{"norm_place": "pre", "parallel_block": false, "batch_tokens": 65536}
MLP neurons of a small language model. Each row is named by its layer, matrix (gate and up: input weights) and neuron, and shows model dimensions 0-63. Each number is 50 + 12 x the weight over its row's rms, rounded and kept within 0 to 99. A neuron's up and down rows have the sign that makes its largest values positive.
After each neuron's rows, "fires on" lists the tokens most often at its 100 highest values on Wikipedia text that the model never trained on; "fires after" lists the tokens most often just before its 100 highest values on Wikipedia text that the model never trained on. A number after a token or word is its count.

L6.gate664:39 54 39 49 31 75 37 50 38 58 52 78 44 55 35 56 72 35 55 55 36 54 59 51 53 44 56 58 38 56 50 48 60 48 44 34 41 75 59 44 50 43 71 40 50 52 47 37 66 67 59 64 43 47 55 42 44 48 46 37 52 64 27 60
L6.up664:46 35 62 53 33 39 45 61 50 53 53 54 58 46 49 49 37 54 77 43 49 64 62 30 39 47 33 73 47 38 50 44 55 49 57 62 41 51 42 60 67 40 69 52 56 48 66 49 39 48 36 54 54 38 40 63 45 66 70 64 59 60 52 61
fires on: "\n" 100
fires after: " |" 72, "|" 25

L5.gate174:26 49 47 71 50 38 55 43 57 55 43 51 46 41 59 34 75 55 49 33 81 55 44 54 20 54 47 47 49 44 48 50 54 32 52 63 68 46 49 52 43 40 34 50 66 67 63 45 48 44 65 33 56 48 69 62 32 45 39 42 36 40 40 39
L5.up174:42 67 51 56 48 40 38 62 50 58 54 68 61 50 59 45 37 54 43 39 60 51 53 65 43 22 48 35 59 74 38 65 27 39 25 63 37 55 42 43 42 41 47 45 45 48 48 49 54 37 38 59 74 57 43 36 41 56 62 35 48 52 54 55
fires on: "-" 60, "." 10, " his" 7, "'" 4
fires after: "-" 25, "|" 20, " for" 6, " St" 6, ")" 4

L5.gate311:48 37 65 40 60 65 44 28 48 49 62 53 38 37 41 40 71 63 47 31 41 66 50 57 52 47 52 49 43 55 44 49 45 43 32 42 32 57 69 27 37 39 38 52 60 60 55 39 54 43 54 44 46 60 59 59 59 56 65 66 60 67 30 48
L5.up311:47 73 63 39 56 63 65 46 47 52 65 57 59 45 58 32 55 48 24 43 49 33 45 57 49 42 43 66 76 53 81 48 36 54 27 32 29 63 39 42 38 43 49 56 37 43 44 34 60 49 52 41 51 59 30 43 45 36 30 55 60 33 29 69
fires on: "-" 67, "/" 14, "f" 5
fires after: "|" 52, "-" 11, " and" 6, " un" 5, " F" 4

L5.gate224:43 51 36 57 39 62 65 52 61 37 54 41 44 50 40 47 53 47 56 37 52 33 63 39 54 54 35 44 56 58 44 65 42 43 72 40 57 53 40 39 37 56 39 39 38 63 45 35 48 46 56 64 52 77 59 64 57 52 41 56 48 34 59 63
L5.up224:30 53 57 27 59 51 59 47 61 44 44 53 46 40 54 56 53 63 51 49 69 47 46 58 26 63 53 48 43 53 26 49 43 78 51 19 57 62 33 37 45 49 55 41 53 25 58 49 38 59 63 57 53 41 61 57 51 22 46 38 43 52 66 64
fires on: "-" 59, "." 13, "/" 6
fires after: "\n" 42, " co" 7, "3" 4, "0" 4

L6.gate175:40 56 48 57 64 59 44 43 69 54 54 31 40 48 62 50 34 40 49 31 51 63 32 47 29 62 79 58 49 34 78 33 49 43 33 45 34 61 52 53 34 43 43 39 71 47 60 50 20 44 68 27 50 52 45 60 50 49 61 41 46 41 47 67
L6.up175:44 44 38 52 44 49 56 53 69 35 43 43 57 53 49 23 67 58 60 43 54 77 43 46 51 59 46 46 44 40 49 54 51 44 35 48 58 59 47 31 30 34 47 70 62 71 34 56 47 37 50 71 29 43 47 46 29 52 56 62 47 55 35 80
fires on: "-" 87, "|" 8, " |" 5
fires after: "\n" 86, "  " 8

L6.gate698:38 25 39 42 53 77 56 46 46 48 47 52 62 51 49 33 54 26 58 41 39 51 38 60 15 53 45 61 61 45 68 49 68 53 48 45 66 64 70 56 32 45 58 55 40 73 38 38 54 34 38 33 40 54 35 49 61 41 46 48 48 51 46 77
L6.up698:30 54 56 67 35 41 49 59 76 57 52 50 50 40 42 54 53 57 40 60 49 62 46 50 41 44 64 27 68 57 48 52 45 52 47 81 56 53 64 51 41 35 44 35 46 62 69 50 44 59 60 61 57 57 45 70 63 28 46 61 42 30 66 48
fires on: "-" 100
fires after: "-" 100

L5.gate173:53 48 44 48 40 46 59 42 50 54 44 57 53 41 56 45 60 26 38 53 47 35 47 27 51 36 59 47 49 60 48 52 43 47 56 35 61 41 49 65 47 54 45 60 51 85 47 27 46 45 52 37 63 49 29 56 37 52 38 41 61 53 44 56
L5.up173:55 44 52 47 46 44 70 45 46 66 47 24 40 60 36 58 38 59 55 66 27 64 45 45 38 43 44 63 58 56 67 44 33 59 32 58 71 52 38 50 57 54 39 45 55 58 77 43 74 60 66 50 51 38 31 56 56 55 54 31 36 46 65 46
fires on: "-" 72, "e" 7
fires after: "-" 60, "|" 9, " Grand" 5, " Jean" 5

L5.gate333:41 48 36 62 57 29 57 53 51 35 60 65 69 62 66 50 49 30 38 44 62 54 46 69 52 67 79 64 32 46 44 46 37 67 62 47 45 33 53 48 60 36 45 34 54 44 54 39 56 47 71 37 60 44 52 45 50 42 50 39 68 31 48 50
L5.up333:47 51 30 69 79 59 47 32 57 49 61 57 49 41 46 48 79 31 71 46 29 37 56 54 55 40 53 44 40 50 45 37 56 51 46 67 54 45 56 52 38 39 44 39 41 47 33 44 23 50 41 76 46 53 63 70 44 65 64 62 50 36 37 45
fires on: " 14" 19, " 13" 16, " 12" 11, " 16" 10, " 15" 9, " 17" 5
fires after: " |" 69, ";" 19, " (" 5

L5.gate617:41 45 50 52 44 34 39 47 46 46 51 45 55 57 52 11 51 52 21 40 60 52 45 61 45 42 52 62 34 47 66 44 55 37 56 38 51 54 75 60 38 31 61 58 52 40 59 45 58 46 45 33 66 45 45 65 37 46 70 33 57 65 42 34
L5.up617:46 71 37 51 57 58 33 51 45 57 40 63 42 73 36 45 39 57 89 46 56 24 58 62 62 28 57 43 69 39 66 41 36 58 36 61 64 51 28 31 52 42 53 74 36 46 54 41 38 47 77 61 48 48 67 54 49 54 67 35 38 44 41 44
fires on: "-" 48, " You" 6, "'" 5
fires after: "|" 32, "-" 18, " the" 4

L5.gate685:39 57 46 44 42 61 49 63 78 66 54 49 46 40 62 40 34 37 63 56 56 54 32 50 53 50 46 56 49 63 39 39 40 51 44 31 49 48 66 55 46 41 49 45 76 57 58 28 41 55 57 35 41 52 39 68 45 48 53 61 56 61 49 36
L5.up685:32 67 46 39 57 49 34 40 75 52 53 53 32 57 40 44 58 45 68 46 81 32 44 46 50 68 50 57 65 73 69 57 35 44 50 30 53 52 49 40 43 37 50 64 57 48 46 48 53 63 52 57 29 48 69 43 53 65 56 21 54 47 53 48
fires on: "-" 97
fires after: "\n" 70, "|" 15, "-" 12

L6.gate313:43 52 41 75 49 44 52 54 70 41 32 36 39 55 81 66 51 41 47 23 55 38 52 29 70 43 57 59 33 71 51 29 61 35 49 55 44 54 71 59 66 49 48 51 54 51 42 60 66 63 61 62 46 57 49 49 76 58 58 47 24 56 39 74
L6.up313:47 67 64 50 34 49 38 56 33 50 62 55 46 68 63 53 53 73 68 52 54 72 48 39 45 58 59 31 38 59 49 40 49 53 59 59 62 30 47 41 51 50 38 55 55 44 53 51 56 62 43 61 29 62 72 37 72 18 53 34 48 50 53 50
fires on: "=" 41, " and" 29, " of" 8, " only" 7, "," 4
fires after: "=" 39, " the" 9, " one" 7, "ers" 5, "s" 4

L6.gate519:41 68 33 48 46 23 41 51 34 49 40 50 65 48 74 54 64 63 67 52 47 33 62 63 42 48 54 52 68 57 50 28 65 43 50 70 44 38 67 38 35 42 37 29 62 37 55 43 54 41 57 62 56 44 68 55 47 62 44 63 50 36 43 52
L6.up519:57 60 72 44 47 54 46 53 38 61 55 37 54 77 41 44 50 63 57 56 34 36 52 70 67 40 42 47 60 50 47 33 85 81 82 41 43 39 31 66 53 52 45 50 62 37 36 60 57 72 39 61 55 50 55 72 61 50 47 63 70 36 39 47
fires on: " not" 19, "s" 13, "ly" 12, " most" 7, " more" 7, " still" 7
fires after: "'" 22, " was" 19, " is" 12, " are" 8, " the" 4

L5.gate347:63 63 49 41 51 27 73 62 16 43 50 39 72 33 61 36 50 54 25 41 43 71 33 41 35 54 46 40 49 63 57 43 49 49 72 46 46 55 55 42 61 28 50 63 51 57 77 38 43 37 62 53 54 48 31 43 46 61 55 18 59 53 50 44
L5.up347:55 61 57 56 55 46 51 38 44 35 55 48 26 48 54 55 40 42 55 48 53 37 67 64 64 18 66 53 58 54 42 43 65 43 52 38 73 42 48 61 45 57 53 45 42 47 68 45 54 65 51 51 93 45 35 57 73 33 51 34 32 47 49 38
fires on: "-" 47, "ft" 4
fires after: "-" 42, " |" 4, "li" 4, " red" 4

L5.gate389:66 61 36 54 59 28 57 61 36 40 50 48 60 53 43 36 39 50 32 59 57 72 49 40 70 74 56 49 60 57 49 40 32 35 57 60 62 46 46 42 58 30 28 48 60 49 50 53 48 66 49 53 66 51 66 60 33 62 48 39 71 71 42 63
L5.up389:26 48 51 62 31 22 57 38 65 71 67 52 55 31 54 31 61 57 73 58 41 61 62 69 29 66 60 61 40 62 52 46 37 25 52 64 62 47 57 44 36 48 50 33 40 32 69 34 41 44 48 33 47 60 61 46 54 38 61 58 46 62 39 53
fires on: "=" 65, "|" 11, " −" 5
fires after: "=" 65, "\n" 9, " |" 5

L5.gate457:64 48 41 34 35 54 60 69 38 36 52 38 36 44 63 48 24 42 33 47 36 37 41 48 73 49 49 44 38 49 75 43 52 15 21 60 50 69 68 55 61 63 38 34 37 59 49 36 42 49 43 35 19 29 48 41 54 60 58 44 62 47 36 49
L5.up457:58 58 53 57 37 58 58 32 41 64 53 57 54 64 31 49 44 30 51 69 51 49 50 37 47 36 33 53 71 33 55 48 48 60 45 45 60 67 59 38 60 56 49 58 74 55 78 48 47 79 41 59 23 68 59 46 45 60 40 49 63 65 70 38
fires on: "-" 42, "t" 8, "des" 5, "th" 4, "reg" 4
fires after: "|" 29, "in" 8, "Al" 7, " el" 7, "g" 6

L6.gate228:58 50 51 11 36 57 33 64 56 52 54 22 43 44 44 30 31 60 39 59 52 20 42 50 25 37 58 23 51 62 44 37 47 55 46 26 44 31 61 64 60 41 41 42 33 47 53 46 31 45 41 63 37 36 32 28 44 56 42 47 43 61 51 43
L6.up228:47 67 57 62 50 51 62 40 47 36 82 51 56 22 57 39 64 41 48 29 39 53 39 49 48 58 58 26 55 56 35 34 43 55 75 53 58 39 76 46 54 32 45 55 46 37 56 45 52 60 57 51 58 51 33 41 30 67 30 38 38 46 44 36
fires on: " of" 43, "=" 28, "\n" 7
fires after: "\n\n" 28, " one" 10, "=" 9, " city" 4

L6.gate592:49 41 50 20 43 59 46 67 51 53 47 54 67 59 48 47 54 30 61 47 57 56 46 54 31 47 54 43 51 55 57 55 56 34 52 51 42 39 65 36 54 41 44 58 62 84 50 57 50 75 42 66 41 79 49 42 69 56 47 51 59 32 39 56
L6.up592:40 51 65 54 30 52 25 53 52 46 49 55 52 47 43 52 23 39 71 51 29 55 52 56 43 62 76 61 42 71 40 53 56 71 62 61 42 43 30 28 35 51 32 52 47 43 54 52 38 28 46 53 53 49 54 37 74 64 45 59 42 41 49 51
fires on: " a" 49, " most" 23, " top" 7, " an" 5
fires after: " the" 23, " was" 16, " as" 11, " is" 7, "," 7, " a" 4

L5.gate643:46 63 44 35 57 40 67 44 57 27 46 39 30 55 45 43 43 60 49 52 62 41 52 58 48 53 54 38 73 67 55 63 37 32 45 64 68 40 66 56 65 38 47 52 60 71 53 38 36 60 34 46 51 60 70 52 43 66 48 39 42 61 49 53
L5.up643:47 42 53 49 47 40 30 50 50 50 29 53 42 57 34 53 35 52 32 40 55 55 73 49 67 45 38 53 56 56 56 32 41 64 35 66 61 26 58 71 59 64 55 56 66 58 60 31 60 49 42 48 44 43 42 27 57 48 46 25 48 35 46 57
fires on: "-" 69, "ck" 5, "e" 4
fires after: "|" 25, "-" 18, " co" 10, " ne" 5

L6.gate229:36 58 53 66 48 30 72 53 46 40 50 49 39 51 39 51 52 58 54 58 46 46 61 42 22 50 55 49 54 59 29 52 50 43 55 43 75 76 54 38 36 38 45 32 58 37 33 44 56 48 56 46 38 49 65 52 33 41 77 51 56 58 28 47
L6.up229:60 81 47 51 40 55 57 46 49 67 62 49 47 40 45 48 41 36 59 42 50 60 63 44 46 31 59 57 45 70 56 54 49 48 31 37 48 57 73 44 42 48 51 29 48 40 73 46 63 66 35 56 50 44 53 63 44 53 35 43 48 61 48 46
fires on: "-" 48, "{" 16, " km" 8, "/" 6
fires after: "\n" 49, "^" 16, "-" 5